Part of a small language model's weights: width 320, rotary positions.
MLP neurons of a small language model. Each row is named by its layer, matrix (up: input weights) and neuron, and shows model dimensions 208-303. Each number is 128 + 24 x the weight over its row's rms, rounded and kept within 0 to 255.
After each neuron's rows, "fires in" lists the words (lower case) most often at its 100 highest values on Wikipedia text that the model never trained on.

L4.up166 [121 160 109 136 143 161 100 173 141 161 173 105 133 124 111 142 143 132 132 119 182 128 148 122 142 150 129  88 127 146 102 159 130 107 121 116 120 143  74 114 156 133 113 142 150 149 159  66 107 160  81 126 134  75 123 106 157 118  88 142  95 103  80 111 124 147 139 103 136 124 152 125 130 131 160 111 156 125 168 128 170  99 143 103 123 149 113  82  81 166 130 131  85 126 110 111]
fires in: "of", "gd", "under", "only", "such", "main"

L2.up130 [119 116 116 106  95  78 130 129 139 132 154 158 127 131  94 154 138 149 119 115 123 119 138 116 171 127 117 137 178 145 122 179 140 119 135 118 100 151 103 125 133 141 117 124 143 148 122 136  87  71 123 137 153 132 131 110 118 150 140 136 102 169 132 146 155 173 123 145 166 137 109 129 115 175 107 101  55 165 136 143 108 133 144 148 110 144 101  94 148 103 128 148 126 138 124 139]
fires in: "name", "vessel", "program", "route", "series", "vessels"

L2.up1005 [104 125 139 142 120  93 131 146 143 155 146 123  88 101 173 102 145 100 129 194 155 173 140 163 116 111 131 169 135  99 130 143 124  90 157 108 149 141 148 139 131 157 131 108 137 118 133 126 133 160 144 129 113 142 142 155 127 111 155 138 105 126 135 137 129 119 105 110 136 127 132 125 170  96 136 117 119 109 102 106  83 112 140 142 180 114 126 143 107 184 110  89 123 113 136 161]
fires in: "them", "him", "themselves", "appear", "much"

L2.up777 [112 126 139 115  97 135 104 123 185 116  91 149 101 119  97 175  97 125 116 123 104 150 153 106 162  98  88 136 161 129 150 122 122 103 152 107 104 104 151 160 115 143 162 185  88 152 135 153 117 129 105 129 129 102 116 148 105 165 151  98 146 114 152 142 128 120 128 124 157 157 130 116  98 137 133 125 136 136 124 119 140 151 126 154 102 102 129 139 115 121  67 168  79 117 135 138]
fires in: "also", "then", "further", "subsequently", "never"

L2.up967 [134  76 139 125 145 127 138 130 131 141 164 113 149 131 101 138 117  88 173 148 165  94 138 145 172  80 155 139 138 155 101 151 109 113 100 153 133 161 104 136 113 147 140 118  70 101 172 139 142 148 132 124 103 108 130 144 119 115 103 128 139 150 109 140 120 120 135  89 136 130 143 153  98 104 127  97 150 121 156 115 161 140 161 137 179 146 136 141 113 112 129 132 126  96 154 151]
fires in: "of", "children", "youth", "after", "language"

L2.up1056 [102 120 129  80 124 120 127  91 139 111 157  99 102 109 129 152 114 120 130 167 138 154 127 130 122 128  82 114 140 130 137 138  62 102 167 131 173 132 120 162 115 106 142  70 120 147 137 135 101 147 116  76 152 109 116 129 156  88 140 141  56 122 109 108 141 154 138 152 138 109 125 120 149 130 131 104 112 120 129 130 119 144 134 137 144 154  59 155 136 127 137  85 115  91 141 161]
fires in: "career", "age", "life", "election", "agencies", "biography"

L2.up868 [121 108  98 119 158 116 166 149  99 134 124 106 155 143 116  89 120 141 108 130 131 145 158 129 175 105 134 144 177 131 122 106 131 127 114 123 106 117 138 159 133 126 135 157  63  97 147 143 152 125 141 114 153 173 135 102 121 131  93 155 125 175 116 118 152 122 180 115 147 161 151 126 176  96 130  81 151  87 115 117 120  96 131 146 122  92 101 110 164 154 146 103 136 154 146 158]
fires in: "that", "if", "explained", "indicates"

L2.up593 [133 120 108  92 135  81 141 145 111  60 154 134 140  84 102 112  82 138  98 155 143 116 122 137 162  75 151 132 178 132  80  97 132 165 119 121 122 132 123 144 161 163 120 122 100 116 108 146 142 135 120 148 107 117 123 136 107 133 130 143 146  98  99 115 130 126 138 123 176 163 156 135 114  74 175 108 101  90 138 103 100 155 135 117 163 155 151 137 155 128 119 110 101 122 136 125]
fires in: "that", "explained"

L2.up1176 [112  63 166 135 110 147 122 186 138 124 122 142 113 141 118 144 119 107  99 155 136 121 150 114 107 136 133 117 121 143 175 127  74 100 156 110 145 123 167 122 132 108 153 132 140  86 136 116  92 132 130 119 130 179  88 141 114 122 132 146 131 140 133 123 112 119 150 101 139 140 108 107 149 129 142 142  96 128 133 138  90 137 129  74 132 137  98 130 144 149 102 117 144 147 138 136]
fires in: "there", "summer", "day", "night", "saturday", "week"

L2.up35 [131  82 172 159 146 104 106 127 124 158 106 132 123 110 179 129  96 127 140 152 151 152 130 134 107 163 117 150 106 107  76 128 120 128 129 113 153 125 110  78 113  91 122 122 135  95  90 129 110 137 134 134  99 128 128 121 152 147 128 124 141 132 131 134 119 136 112 152 155 126 118  96 151  89 131 139 103 126 123 102 133 110 127 163 116 150 157 151 170 121 114 138 140 110 117 126]
fires in: "more", "lower", "older", "less"

L3.up280 [108 145 137 152 122  98 113  73 132 126 132  83 115 110 187  78 157 103 146 126 132  69 122 141 142  78 167 145 171 135 123  93 160 144 139  97 143 135  65 185 119  98 140  93 178 120 145 124 103 109 120 130 189 134 142  91 134 142 128 136 137 128 135 106 132 144  83 138 148 113 108 126 113 137  99 150 129 129 123 130 122 113 155  98 142 137  97 119 100 137 130 132 143 162  79  92]
fires in: "university", "museum", "institute", "molecular", "department"

L2.up421 [117 134 120 107 139 148 125  98 100 126 145 148 119 122 165 209 139 109 134 156 124  89 107  86 158 164 109 128 146 124  99 158 155 128 147  91 133 149 151 131  76 134 108 122 124 151 154 137 121 113 104 119 156 130 141 130 138 151 138 158 140 137 100 150 120 135 100 127  95 142 118 153 131 155 120 129 113 107 119 128 147 133 103 121 153 104 137 103 132 143 109 182 163 115 124 128]
fires in: "which", "what", "archibald", "who", "or"

L4.up439 [138 124  87 117 118 105 110 117  75 162 129 132 118 130 125  96 104 122 144 170 126 134 101 161 132 147  87 137  97 116 125 124 158 116 107 109 103 127 121 149 154 138 145 129 156 106 188 148 105 125 108  94  87 120 108 111 116 154 143 129 123 125 129 134 134 131 133 142 158 163 146 135 147 135 168 121 153 165 151 111 149 127  93 133 128 152 118 143 133  89 160 118 154 157  99 123]
fires in: "1", "la", "de", "guatemala"

L2.up1262 [ 93 101  98 160 102 111 152 109 100  83 135  99 105  60 103 116 160 104 122  82 107 155 142 135 125 116 151 140 102  99 159 172 108 141 122 123 141  83 140 158 133 113 119 144 125 127 138  78 128 144 172 123 135 143 128  99 145  96 101 146 149 106  81 111 118 139 141 105 144 129 102 164  93 145 138 126 160 123 159 143 113 124 150 174  96 107 140 145 115 120 128 191 119 106 172 109]
fires in: "did", "to", "do", "does", "didn"

L2.up1032 [110 112 139 155  54 128 187 122 131 125 112 152 131 130 135 141 107 153  71 143  90 138 110 197 146 163 130 177 134 139 121 106  72 100 171 130  93  92 122 116 105 119 152 101 135 122 106 120 133 119 166 140 143 107 161 107 125 138 154 168  93  91 121 124 148 155 144 102 113 154 100 104 114 148 139  87 120 131 127 174 161  96 158 152 159 127 118  81 104 134 144 168 103  89 143 110]
fires in: "do", "by", "pld", "gf", "does", "did"

L10.up1049 [109 127 144 134 147  91 131 129 135 129 118 143  93 135 125 168  99 100 127  93 103 123 107 149 121 114 101 112 162 102 145 151 115 150 149 131 143  89 123 141 109 178 129 128 129 163 192 143 104 126 125 118 135 133 125 145 142 127 116  99 114 153 119 137 132 138 139 109 126 127  93 141 132 142 133 110 110 117 110 116 115 114 146 145 162 110 185  90 136 147 151 137 167 118 116 120]
fires in: "the", "so", "went", "then", "and", "take"

L3.up72 [114 144 139 103 138 169 102 125 117  93 141 157 130  97 130  89 135  99 142 149 148 102 159 155 144  89 148  90 104 134 138 126 119 123 105  90  94  81 161  88 126 181  86 144  78 134 134 131 139 148 131 164 150 129 135 108 138 106 113 139 137 166 106 143 125  53 137 118 155  80 129 100 136  83 126 136 166  92 156 121 111 132 121 115 143 170 135 141 143 138 161 157 137 133 122 101]
fires in: "such", "human", "for", "like", "by", "central"

L2.up434 [135 136 120 149 124 160 146 101 127 103 139  85 137 149 130 122 164 137  96 136  96  92 100 135 142 128 135 152 148 115 155 138 159 100 165 116  98 125 114 144 108 135  89 158  93 129 133 130 168 166 147 136 147 138 146 167  92 114 112 112 112 110 127 132 154 149  87 101 117 129 136 168  64 107 130 162 112 171 108 110 162 136 147 126 162 132 126 139 122 138 144 117 149 167 160  93]
fires in: "after", "between", "above", "despite", "using", "through"

L3.up48 [114 112 138 110 115  90 133 115 127 118 110 119 100 112 135  97 145 145 112  66 148 111 172 117 102 144 164 144  80 162 141 100 132 140 137 160 168  91 168 134 103 113 155  99 105 103 121 162 144 163 107 159 153 132 136 162 156  89 122  62 111 115 158 144 102 115 117 135 134 197 100  92 134 148 106 156 127 139 129 114 134  83  93 106 112 155 142 150 136 159 101 151 103 174 154 104]
fires in: "had", "has", "with", "have"

L3.up166 [115 128 139 145 163 181  99 119 145 136 130 128 102 139 130 132 145 103 129 148 145 133  85 139 127 159 141 104 149 119 111 100 154 125 141 137 172  85 128 121 136 108  80 105 129 108 159 152 110 118 138 164 138 104  78 119 121 171 105 105 170 108 133 135 128 131  72  83 105 134  84 137 126 147 137 128  73 123  93 119 142 129 123 132 132 101 159 144 117 120 138 132 164 112 144 165]
fires in: "a", "make", "and", "aage"

L3.up21 [110 115 122 104 102 110 105 102 161 150  96 153 131 139 101 114 134 136 114 149  89 107 134 121 138 117 107 155 112 134 154 126 134 139 131 122 173 123 104 144 109 153  77 142 144 133 140 111 144 115 158 134 164 125 119 132  93 199 124 161 109  93 168  91 121 125 111  80 140 139  93 120 131 122 102 107 169 179  94  93 122  94 174 138 104 113 137 190 143 129  82 140 108 169 118 147]
fires in: "also", "previously", "initially"

L4.up1095 [ 78 115 149 116  95 140 125 127 125 128  55 120 115 131 108 157 147 133 146 139 120 109 144 141 115 115 122 133 166 114 127 147 157 135  94 140 122 138 138 119 140 125 150 143 112 106 188 162 111 127 120  93 118  86  99 133 112 130 101 109 149 134  97 164 110 134 176  82 132  94 119  87 164  98  65 115  90 150 131  98 106  67 132 127 153 121 118 180 113  98  95  96 125 129 171 128]
fires in: "second", "third", "2nd", "3rd", "8th", "4th"

L9.up1031 [134 101  89 170 114  82 119 109 126 150  68 169  88 128 146 131 173  91  59 139 159 114 120 142 140 163 112 123 178 135 162 137 105  66 116  83  77 112 103 134 101 114 169 122 130 139 129 151 114 129 120 124 104 143 133  96 160 117 117 114 120 138 141 172 127 112 118 112  87  99  85 116 128 141 110 161 102 151 138 147 136 147 110 142  92 118 130 156 131 150 156 126 145  99 144 117]
fires in: "the", "most"

L2.up1268 [128  78 124 178  78 124 153 147 112 140 105 139 108 152 141 128 102 126 141 155 150  84 130 133 111 129 104 122 123 121 104 130 112 156 131 150  79 157 112  84 119  80 120 170 179 128 151 102 113 143 153  85 111 140 118 119 144 136  96 102 120 110 145 141 123 121  90 127 108 135 129 136 122 168  91 125 142 103 114 116 107  97 131 146 132 149 120 122 105 153 155 151 107 129 152 150]
fires in: "one", "each", "1", "every", "per"

L4.up265 [108 108 121  88  81 123  82 130 104 127  84 135 111 124 132 105 166 171 102 126 128 148 138 137 134 130 106 114  69  73  98 109 147 102  99  99 114 189  86  98 173 171  99 105 139 143  92 132 125 156 146  78 118 116 167 142 152 153 101 122 106 135 133 139 119 133 134 146 172 142 136 125 134 133 126 104 165 145 155 125 138 144 119 100 154 140 128 132 132 160  96 112 141 130 131 122]
fires in: "with", "making", "give"

L3.up555 [153 153 138 117 118  84 166 120 145 127 104 119 113  95 120 128 157 136 118 130 118 124 116  86 106 120 164 164 140 134 134 152 132 120 114  74 165  97 122 153 134 133 132 115 146 109 133 116 122 124  66 102  96 125 102  84 150 142 112 117 183 132 161 134  88 138 123 143 141 104 123 131 114 120 109 116 123 116  72 115 120 127 143 125 134 101  84 104 160 145 178 150 126 151 145 154]
fires in: "university", "school", "college", "lecturer"

L9.up607 [115 127 120 103 144 139 106 157 158  62 140 157 135 142 162 100 146 110 139 122 111  82 134 105 152 168 105 102 122 141 100 128 164 100 146 150 135 110 131 172 146 128 113 153 140 133 117 117 114 128  98 113 142 132 117  93 151 120  90 109 185 146 112  98 138 136 126 134 140 190 131 105 114 137  83 143 118 127  91 150 127 110 118 134 135 105 164 121 130 128 155 133 143 109 108 118]
fires in: "a", "the", "his"

L4.up1237 [100 117  84 114 124 127  99 112 141 102 118  91 134 148 110 135 117  99 119  93 131 145 139 102 133 101 114 121  89 165  98 119  90 155 151 104 150 124 134 127  92 114 141 157 131 101 109 138 111 152  91 144 148 141 176 133 141  99 131 110 107 181 161 139 141 138 139 118 118 127 140 116 133 146 117 105 102 150  86 135 148 113 137 122 147 112 162  59 110 167 123 130 149 108 123  98]
fires in: "such", "often", "also", "may", "always", "the"

L10.up509 [118 212  84  93 126 140  96 126 114 111 106 126 142 151 127 125 125  96 136 146 153 110 146 188 152 122 127 126 121  98 117 128 101 149 102 138  67 132 120 109 140 107 102 157 161 138  95 129 142 131 138  61 100 135 134 145 135 164 122 170 151 129 109 146 140 154 142 112 176 153 123 156 114  90 150 136 174  93 153  87 140 164 110 113 124 133 100 136 143 141 163  74 142 100 137 131]
fires in: "with", "in", "into", "of"

L10.up515 [ 91 110 129 114  94  77 124 125  97 128 100 132 161 106 143 155 131 143 139 118 112 137 138 162 102 115 181 122 135 158 178 110 132 115 118 148 123 116 133 123 135 109 115 130 140 104  92  96 109 142 121 109 125 119 145 162 145 119 157  96 100 130 136 118  84 164 146  79 142 142 176 150 140 151 120 145 146 138 168 128  94 145 112  31  84 135 112 122 127 140 108 145 157 143 120 133]
fires in: "in", "with", "under"

L6.up261 [115  86  94 175 129 127 148 130 163 140 131 149 163 140 169 135  72 121 150 172 165 122 107 100 129 133 127  99 149 114  99 136 139 134 117 118 200 145 104  90 127 131 106 131 123 115 124 132 111  72 109 136 149 140 144 155 128 132 135 131 111 151 137 128 123 119  93 160 177 111  81 121 132 128 118  98 146 164 130 107 161 110 146 122 130  90 178 155 181  98 151 122 131 127 139 128]
fires in: "that", "it", "i", "they"

L3.up143 [125 111 158 113 129 179 122 141 120 190 134 102 130 132 112 138 156 156 144 155 133 167 154 115 121 148 107 129 125 138 118 133 117 102 169 108 127 169 131 171 119 149 146 111 160 118 126 144 104 114 127 140 156 164 123 125 108  91 158 108  76 124 149 100 136 126 127 142 154 176 100 134 154 101 145 123 115 133  80 110 135  77 146  87 137 147 131 162 125  93 153  97 114 131 185 139]
fires in: "university", "league", "cup", "museum"

L3.up172 [ 88 122 146 108  89 142 167 136 110 149 136 105 161 124 118 101 145 121 103 143 156 100 153 139 110 161 125 124 122 116  87 100  83 111 109 195 144 101 126 141 123 153 156 122 110 109 173 140 156 160 152 110  73 174 130 187 115 130 121 121 119 122 155 122 140 123  81 156 160 106 100 118 101 147 136 119 122 141 137 135  93 108 123 146 126 149 129 131 151 165 145 126 166 136 149 141]
fires in: "of", "jurisdiction"

L9.up442 [125 127 112 125 171 164 106  83 143 147  84 141  94 137 138 108 169 125 161 100 179 116 163 151 131 117 101 105 114  99 174 146 106 124 124 104  99  82 119 120 117  94 129 161 192 102 117 131 115 134 141 116 121 118 139 124 121 107 127  97 129 142  69 126 115 101 102 143 157 113 134 148 112 101  74 105 115  91 143 125  88 131  87 109 134 131 141 102  94 133 156  96 133 120 148 128]
fires in: "as", "one", "that", "each"

L10.up410 [110 149 115 141  95 133 125 117 108  91 111 106 149 127 134 168 130  94 156 110 146 135 134 107 141 141 121 113  99  95 174 147 109 160 117 100  71 118 146 116 114 183 141 131 127 157 135 111 105 126  81 120 148 103 137 161 129 150 165 123 160 139 120 107 123  65  89 103 172 115 139 165 121 135 121  92  98 137 121  94 124 100 140 158 133 117 138 134 107 116 160 156 111 133 118 111]
fires in: "or", "and", "also"

L3.up219 [141 131 121 109 129 138 134 140 156 156  83 128 109 137  97 116 118 108 166 157 139 125  88 134 135 129  98 111 127 106 120 141 169 137 146 108 118 117 110 118 144 144 121 165 191 116 128 123 152 107 110 136 137 128  95 117 125 134 123 108 112 134 107 112 121 150  93  90 151  92 122  90  97 128  68 117 132 144 119 177 118 107 126 119 171 149 133 115 129 104  90 146 183 121 139 142]
fires in: "this", "a", "nothing"

L2.up332 [103 141 111 123  85 124 101  78 146 136 115 183 120 133 139 107 138 124 100 149 131  79 150 107 124 145  93  64 131 129 143 104 151 133 117 151 156 103 136 134 142 130 107 149 131  97 158 158 132 177 144 136  74 137 123 134 106 124 118 103 128 125 128 154 137 164 113 139  96 144 108 164 116 178 180 145 133 123 133 125 155 139 127 109 147 112 126 110 150 104 126 150  92 146 116 111]
fires in: "there", "war", "above", "where", "between", "territory"

L4.up1260 [140 139 118 137 153 120 104 131 137  89 113 146 105 159 113 141 150 101 129 140 133 202 106 151 118 112 155 153  86 125 152 134 111 127 117  93  96  98 112 111 123 155 169 122 142 129 112 114 103 161 148 145 143 114 138 114 128 132 116 144 112 158 149 129 134 153 134 129 132 117  94  91 107 155 107  83 101  92 125 133  64 131 109 155 131 127 114 134 136 160 185 100 110  82  98 130]
fires in: "10", "turnout", "9", "title", "on", "11"

L10.up552 [140 129 141 166 146 145 124 128  86 139  75  97 116  83 127 105 140  80 173 138 112 135 113 124 115 130  87  49 131 136 117 113 130 115 159 113 104  92 147 145 147 116 128 151 110 172 148 110 125 182 140  82 109 130 147 134 150 107 119 114 139 114 129 139 115 100 133  92 127 114 142 155 139 111  97 136 113 141 120 137 165 131 108 134 101 108 140 135  89 173 147 167 106 168 128  97]
fires in: "an", "this", "such"

L3.up675 [141 111 113 173 143 151 165 143 139 119 108 143 101 148 168 163 126 168  90 122 105 151 114 151 105 122 106 133 113 138 160 121 126 132 127 114 121 148 114 136 162 115 117 144  93 137 185 104 111 164 147 117 143 121 139  98 138 109 146 134 143 131 135 133 110 131  90 111 134 143 132 138 124 113 146 127 131 162 148 149 114 181 123 117 110 126 129 103 105  95 158  86 133 184 120 124]
fires in: "of", "to", "apr", "may", "since", "june"

L6.up383 [ 74 100 140 131 144 152 133 117 154 168 111 153 139  98  77 125  69 119 147 117 144 102 117 119 128 137 146 102 125  86  85 139 139 149 160 156 123 102 135 167  75 108 150 145 166 137 103 146 103  98 119  95 139 124 144 101 109 133 107 121 154 135 103 136 125  88 123 139 127 113 148 141 151 127 131 111 116  94 123 133 199 105 135 110  95 105  79 113 105 105 137 147 135  80  92 110]
fires in: "a", "s", "have", "with", "hold", "had"

L3.up339 [101 129  99 130 151  94  90 116 155 124  92 110 169 123 150  89 137 101 111  98  96  70  97 117 111 128 114  82 144 128 184 179 181 127 110 123 119 139 177 171 142 150 122 132 133 109 144 125 157 136 102 139 145 135 114 148 145 101 126 144 130 109  85 170 176 144 116 105 126 138 166 130 102 167  78 109  86 156  77 107 111 132 150 155 118 131 125 141  92 167 111 128 113 123 132 189]
fires in: "and", "or", "featherweight"

L9.up1105 [110  88 136 158 136 120 128 123 116  98 109 145 107  80  86 134  96 141 150 162 116 159 122 144 113 152 153 130 141 112 100 163 113 159 114 127 130 140 106 119 147 148 110 106 156 119 138 141 122 156 121 105 121 131 158 163 140  95 107 111 119 132  76 131 107 153 132 150 138 158 160 142 132 125 110 126 125  99 192 115 128 103 141 117 108  99 146 122  96 126 149 145 163 173 115 104]
fires in: "in", "tempera", "temporary"

L3.up456 [103  58 166 158 108 167 142 147 150 135 142 106 166 125 155 132 159  87 158 144 157 145 111 128 153 160 119 132 112 106 133 146  78 113 124 141 151 113  95 107  80 121  84 166 127 121 149  88 106 132 164 131 149 103 125 131  57 153 149 130 136 104 191 131  97 118 130 119 158 133  92 154 121 117 136 136 141 123 106 121 125 163  91 151 165 115 141 145 128  95 112  87 121 153 124 144]
fires in: "not", "t"

L2.up63 [123 113 142 119 133 107 116 168 163 146 157 125 155 162 160 148 117 101 117 171 144 138 121  79  92 130 105 134 170  87 122 123  93 147 127 118 159 125 189 153  69 123 110 121 128  99 103 115  96 147 133 128 150 148 126 171 122 114 122 120 111 130 143  96 142 128 118 126 125 113 138 118 156 153 133 130  97  83 146 110 133 122 135 149 115 104 124  98  91 131 121 166 161 114 111 172]
fires in: "such", "these", "those"

L9.up317 [124  94 131 109  84  99 124 108  93 120 133 136 137 130 118 121 104 123 111 141 164 146 113 111 144 104 137 155 121 117 133 147 168 168 109 145 137 163  69 148 104  94  88 162 130 109 110 108 146  69 142 116  97 153 134 172  86 158 102 118 120  89  92 147 145 142 105 111 152 161 124 189 111 121 116 144 118 178 110  94 113 159 104 153 170 146 139 134 124  88 102 140 152 122 161 114]
fires in: "is", "was", "of"

L2.up65 [122 142  94 106  79 112 138 111 163  96 136 114 149  96 144 102 105 134 102 137 140 103 151 130 149 116 128 110 131 156 140 136 121 124 143 134  99  75 136 122 117 132 128 129 115 111 167 100 124 131 123 162 149 124 166 174 114 164 133 132 137 120 126 158 127 107 157 121 144 165 130  96 160 141 153 131 116 166  93  71 137 106 153 162  96 161 137 145 103 139 162 175 111 169 107 135]
fires in: "often", "also", "still", "originally", "already", "usually"

L2.up1210 [118 133 143 151 134 139 117 161 151 142 146 137 124 116 129 136 162 113  96 136 126 116 154 129 153 125 111 150 165 119 110 153  91 124 106 124 109  99 113 139 122  75 123 162 127  93 151 134 124  76 114 114 124 137 127 140 116 144 147 132 128 127 160 111 157 113 130 139 127 130 189 122 122 124  94 158 133 109 128 108 110 166 121  87 139 110 103 110 126 157  96 124 148 148 128 144]
fires in: "such", "known"

L10.up506 [ 99 104 104 166 151  93 126 118 132  99 112  98 153 143 120 137 165 103 108 153 174  74 148 119 160 103 119 113 104 124 165 147 113 144 136 141  98 103 112 136 153 151 100 127  99 107 109 123 118 125 132 128 123 155 122 108 127 126 131 120 132 127 122 102 136  80  95 125 125 100  99 131 139 179 162 116 134 134 154 187 156 128 151 132 138 135  73 109 155  98 125 132 109 124 119  95]
fires in: "of", "among"

L10.up114 [153 102 112 128 167 162 162 116 141 111 123 127 182 112 137 154 119 150 123  96 120 144 125 128 106 128 131  99 118  95 108 195 140 129 146 126  99 131 116 108 104 136 160 107 145 142 140 118 102 145 130 141  81 151 152  98 111 139 127 173 151 119 144 129 179 126 152 162 131  95 118 119 116 113 125 152  71 130 138 136 114  90 130 126 129 119 128 125 107 152 191 129 154 139 108 140]
fires in: "his", "her", "s"

L10.up1148 [159 113 101 127 152  84 187  89 135 100  96 108 120 171 105 148 132 102 147  89 154  84 128 160 113  99 110 114 119 130 148 108 161 123 117 137 150 153 146 129 150 149 157 157 119 104 117 138  98 143 193 149  97 126 100 136 152  98  99 140 101 116 104 125 182 155 146 104 130 142 125 122  88 135 153 138 126 171 154 161 132 141 115 134 129 114 124 119 172 130 155 100 110 122 108 104]
fires in: "the", "mathbf", "frac", "temporary", "m"

L3.up213 [123 123 141  99 169  89  93 169 134 181 101 159 133 153 166 108  96 144 139 111 162 162 131 110  95 147 117 138 120 126 128 117 147 129 101  99  94 160 124 114 148 151 137 107 137  92 107 161 126 112 141 162 168 123 124 130 151 181 116 121 123 124 167 158 115 149 121 118 145 176 124 103 112 110 106 103 142 125 156 143 133 119 126 159 180 104 136 119 171 154 114 158  45  98  81 129]
fires in: "on"

L2.up125 [131 147 151  84 133 143  92  87 108 101 143  66 127 117 111 104 169 106 158 165 132  67 137 144 163 140 144 113 136 129 150 114 145 124 100 122  97 115 137 140 136 133 140 140 152 135 113 112 179 121 102 138 124  88 149 126 120 104 108 109  90 138 156 114 158 119 128 170 115  80 136 107  95 160 158 116  78 152 109 149 150 150 127 149 162 161  88 135 151 117 140  88 135 122  88 150]
fires in: "of", "or", "married", "median"

L10.up450 [ 90 103 112 135 144 125 167  88 110 121 166  93 131 104 139 121 152 115 149 128 172 116 109 141 117 113 133 107 126 100 156 104  86 134 100 135 129 149 153  88 152 155 145 124 135 124  86 132 163 182 108 112 155 137 171 129 101 111 158 128 181 178 149 136  82  98 101 137 144  99 147 166 107 100  81 112 119 125 109  96 151 125 177 104 149 118 157 130 152 133 180 120 140 136 153 150]
fires in: "an"

L3.up1105 [123 167  90 110 108  96 143  63  98 138 101 134 147 135 120 133 158 154 144 136 171 115 114 105 122 152  94 143  95 125 120 131 115 140 183 135 167 105  82 121 158 117 134 127  98 130 117 120 145 104 143 134 149 139 154  74 137 115 106 122 106 109 142 116  86 144 103 126 162 119 164 137 101 130 154 155 150 176 138 118 105  58  81  72 148 109 124 137 142 129 121 112 154 132 133  64]
fires in: "with", "withdrew", "given"

L2.up788 [131  98 171  63  92 128 108 123 148 145 133 124  82 145 166  95 147 149 134 120 168 190 133 107 137 104 109 152 131  97 146 141 158 164  90  86 135 124 126  96  89 128 145 108 149 112 150 120 101 115 112 126 127 101 137 119 105 109  91 157  90 119 109 130 122 135 147  89 106 122  93 185 142 148 145 151 129 111 123 139 140 156 122 145  72 147 143 105 114 138 141 163  73 116 129  90]
fires in: "there", "24", "25", "23", "7"

L3.up1211 [119 128 134 118 126 132 147 137 137 130 128 117 163 159 134 151 130 123 115 171 161 143  96 137 113 136 119 136 155 142  67 141 137  57 161 162 147 108 124 120 120 144 118 141 136 125  97 130 171 141 125 108 121 135 107 101 120 123 132 116 149 148 137 145  92 117 180 134 161 124 110  99 134 160 125  80 164 115 131 138 107 122 148 140 148 156  86 133 152 102 136 126 119 177 103 132]
fires in: "of", "nadeshiko", "mary", "plenipotentiary", "christy"

L3.up983 [128 135 122 127 131 135 118 131 155 139 123 162 116 136  92 148 145  82 121 192 134 132 158 145 120 141 115 122 131  86 125 133 128 153 127 150 120 157 138 127 145 126 123 125 106 141 136  83 145 118 132 152 153 110 121  84 122 139 134 128 130 124 117 117 143  92 129  92 153 108 140 117 128  94 127 112 152 126 135 125 151 142 159 168 168 104 149 139 118 114  73 130 131  71  95 124]
fires in: "such", "same", "very"

L10.up805 [161  79 134 127 101 136  97 176 144 136  83 129  96 101 111 155 108 159 117 139 129 144  72 115 100 128 104 108 116 143 125 125 149 109 136 166 154 118 147 125 143 177 136 144 129 138 124 130 112 119 139  86 126 133 161 168 107 144 125 116 104 139  78 119 106  90 120 154 145 110 117 106 166 111 101 130 114 156 140 164 126 109 140 138 139 128 127 147 109 119 109 100 129 141 102 140]
fires in: "i", "you", "it", "titanium", "didn", "youth"